config = dict(
    hidden_size=384,
    num_attention_heads=12,
    intermediate_size=2048,
    norm_place='pre',
    attn_scale=0.177,
    bias='none',
    init_std_down=0.0,
    learning_rate=0.000809,
    warmup_steps=362,
    decay_shape='linear',
    doc_mask=True,
    z_loss=0.0001,
)
MLP neurons of a small language model. Each row is named by its layer, matrix (gate and up: input weights) and neuron, and shows model dimensions 48-111. Each number is 128 + 32 x the weight over its row's rms, rounded and kept within 0 to 255. A neuron's up and down rows have the sign that makes its largest values positive.
Before each neuron's rows, "fires after" lists the tokens most often just before its 100 highest values on Wikipedia text that the model never trained on.

fires after: " A", " a", "A", "P", " World"
L4.gate1616 [120  81 144 158  98 180 121 121 122  77  85 103 108 121 144 117 130  59  62 107 125 122 200 162 119  63  93 104 180 149 140 102 172 174  94 154  89 129 146  85  77  77 170 141 177 124 173 141 140  93 140 143  93 125 113  83 147 154 122 102 178  94  89 147]
L4.up1616 [143  91 118  89 125 113  88 119  27 114 119 129 144 176 128 149 150 149 132 129  79 147 110 102 107 133 104 140 122 163 104 117 114 150 135 102 131 101  63 170 139 164 137 153 168  54 110  84  98  81  54 200  94 125  96 187 124 194 142 143 100 142 152 155]

fires after: "m", "p", "em", "un"
L4.gate1158 [ 87 154 116 154 111 106  73  84  67 128  69 116 109 169 157 103 114 153  98 155 123 106 160 127 113 161 150  81 106 124 102 126 174 110 144 119 112  46 136 149 119 118 163 127 106 154 137  72  83 167 170 175 150 145 195  96 121 116  97  97 158 217 141 134]
L4.up1158 [120  95  67 136 100  69 178 160  78 131 137 144 112  87  85  94  99  94 164  79 130  81 163  77 144 112 136 146 106  99 120 153 135 119 133  78 159 151 100 161 123 137 101 102 122 114 154 121 125 132 109 165 107 183  76  89 136 132 107 123  80 100 109 144]

fires after: " D", " P", " d", " S", " p", " s"
L4.gate1301 [112 134 181 128 134  99 136 123 102 128 155 120 172 152 108 169  64 148  96 140 131 122 100 163 132 149 180 140  91 121 128 147 136 126 133 169 102 125 156  93  88 166 138 143 142  79 155  80  95 105 170 104 113 107  93  93  55 137 135  90 135 124 103 123]
L4.up1301 [111 155 196 112 134 146 110  97 140 126 136 165 121 186 117 104 123 186 115 136 121  90 132 121  54 115 123 130  79 161  87 119 130 139 161  39 117  73 105  94 102 140 106  99 127  78 117 128 151 115 159  96 129  84 108 175 179  98 115  83  90 173 167 116]

fires after: "-", " (", " \"", " sub", "ult", " –"
L2.gate567 [120 137 140  70 111 135 184 105 157 147 125 185 114 148 153 164  95 138 167 144 134 171 234 151  81  61 141  88 124 107  81 139 171 131 172 168 120  75 142 102 118  96 128 103 165 149 130 157 151 134  81 132 159 152 151 143  95  81 117 195 114 156 176 158]
L2.up567 [123 117 104 157 161 127 148 128 110  61 109 103 139 127 159 141 108 188 126  97 198  66 140 145  60 137 215 160 152  98 142 118  90 135 109  89 130 130 142 113 154 103 136 188 106 144 117 123 110 193 146  68 136 132 133 126 124 189 101 120 100 120 139 165]

fires after: " L", " Tur", " l", "t", "b", " B"
L2.gate1003 [109 170 170 126 117 114 121  83 113 115 119 100  93 180 156  88 141 179 124 149 144 161 118 166 112 138 125 163 103 128 169 140 118 150 134 127 171 115 152 140 102 181  97 153 147 133  85 130 129 110 154 111 151 130 129 179 143  90  99 158 141 124 113 104]
L2.up1003 [154 141 102 174 120 114 131 144  90 134 209 181 123 140 110 101  93 106  79 134 111  82 120 190 163 174 121 111 132  90 130 166 128 156 135 128 146 128 111 111 158 170 108 125 127 112  99 112 114 115  79 161 163 147 127  67 121 144  92 173 139  70  75 125]

fires after: "ig", " with", "h", " D", "ian", " "
L2.gate722 [135 108 118 113 153  94 131 136  81 130 203 135 119 180 164 104  78 125 117  99  91  90 194 188  98  67 128 115 129 223 116 147  98 133 168 155 151 149  82 129 119 131 165  86 152 127 117 136 160 160  99 179 123 157 175 203 114  67 103 124  94 150 144  96]
L2.up722 [104 122 102 105  91 103 127 122 122  64 167 122 116 114 111  94  87 190 199 120 122  63 129 125  91 115 151 130 106 132 122 139  97 190 163 160 164 131 137 147  90 138 179 185  77 174 122  94 127 255 125 162  69 179 139 138 127 141 163 105 114 118 130 115]

fires after: " (", "im", " ", "am", " \"", "y"
L2.gate230 [137 120 186 170 108 139  97 128 128 142 118 153  79 143 144 201  68 197 141 187 133 107 161 144  99 124 104 101 118 180  88  92  97 131 158 145 131 135 119 107  77 134  85  89 203 131 105 134 162 182 123 135 193 122  97  92 103 106 137 197 197  76 110 181]
L2.up230 [165 173 108 130 162 158 176 139 116 114 150 124 134 160 167 187 121 167 159 133 141 164  98 144 111  80 190 100 201 125 138 131 153 126 193 137 111  88 142 132 115  85  68 167  85 146  88  89 119 144 112  81 171 125 172 101 107 103 136 167 159  56 147 120]

fires after: " L", " l", " p", "ol", " T"
L4.gate151 [124 122 141 178 136  82 128  83 118  84 122 146 100 185 164 130  99  98  96 136  85 135 105 133 114 110 114 163 135 145  87 111 139 221 122  97 174 179 152 144 100 114 157 101 109 144 166  87 127 106 140 147 159 110  97 130 154  74 134 154 143  71 152 139]
L4.up151 [150 138 160 116 123 158 100 123 155 128 143 104 152 112  76  58 157 116 104 138  94 133 104 107 135 105 129 117  63 146 127 204 188 119 120 151 159 148  96 106 188 146 102 130 119 132  85 122 134 134  79 198 152 136  43 112 143 142  82  90  75 144 138 134]

fires after: " a", "p", "m", " A"
L4.gate63 [126 145 115 153  98 150 138 108  63 123 111 179 132  92 187 112 136 108 114 119  64 118 168  94 153 124 103 171 129 113 118 158 147 138 112 135 111  73 126 124 118 111 169  51 170 103 113 110 129 110 121 178 171 148  79 156 123 153 128  82 142 125 118 130]
L4.up63 [102 127  98 174  56 102 123 111  98  84 118 157 169 106 123  44 133 111 156 106 102 152  79  93 137  89  71 118  92  96 161 169 146 140  97 138 128  99 112  89 140 105 182 110 166 161 114 101 147  92 104 161 140 155  81 155 143 154 107 133 145 113 154  78]

fires after: "ar", "m", " Mar", " l", "l", " L"
L2.gate383 [150 146 125  77  78 124 181 160 190 149  90 114 125 143 107 117 146 105 166 129 128 164 168 104 157  84 118  89 136 143 112 133 142 138 119 133 124  92 136 125  76 175 121 165 152 131  84  99 161 163 185 107 136 126 133 173 136 132 119 116 109 106 135 182]
L2.up383 [160 154 113 157  92 158 149 109 138 159 148 129 148 109 118 106  85 119   0 119 117 125 122 102 139 134 105 157 132 140 121 195 108  74 106  87 103 123 129 104 150 161 145 139 145 126 162 123 104  88  95 213 146 101 156 143 109 169  71  47 144 172  92  97]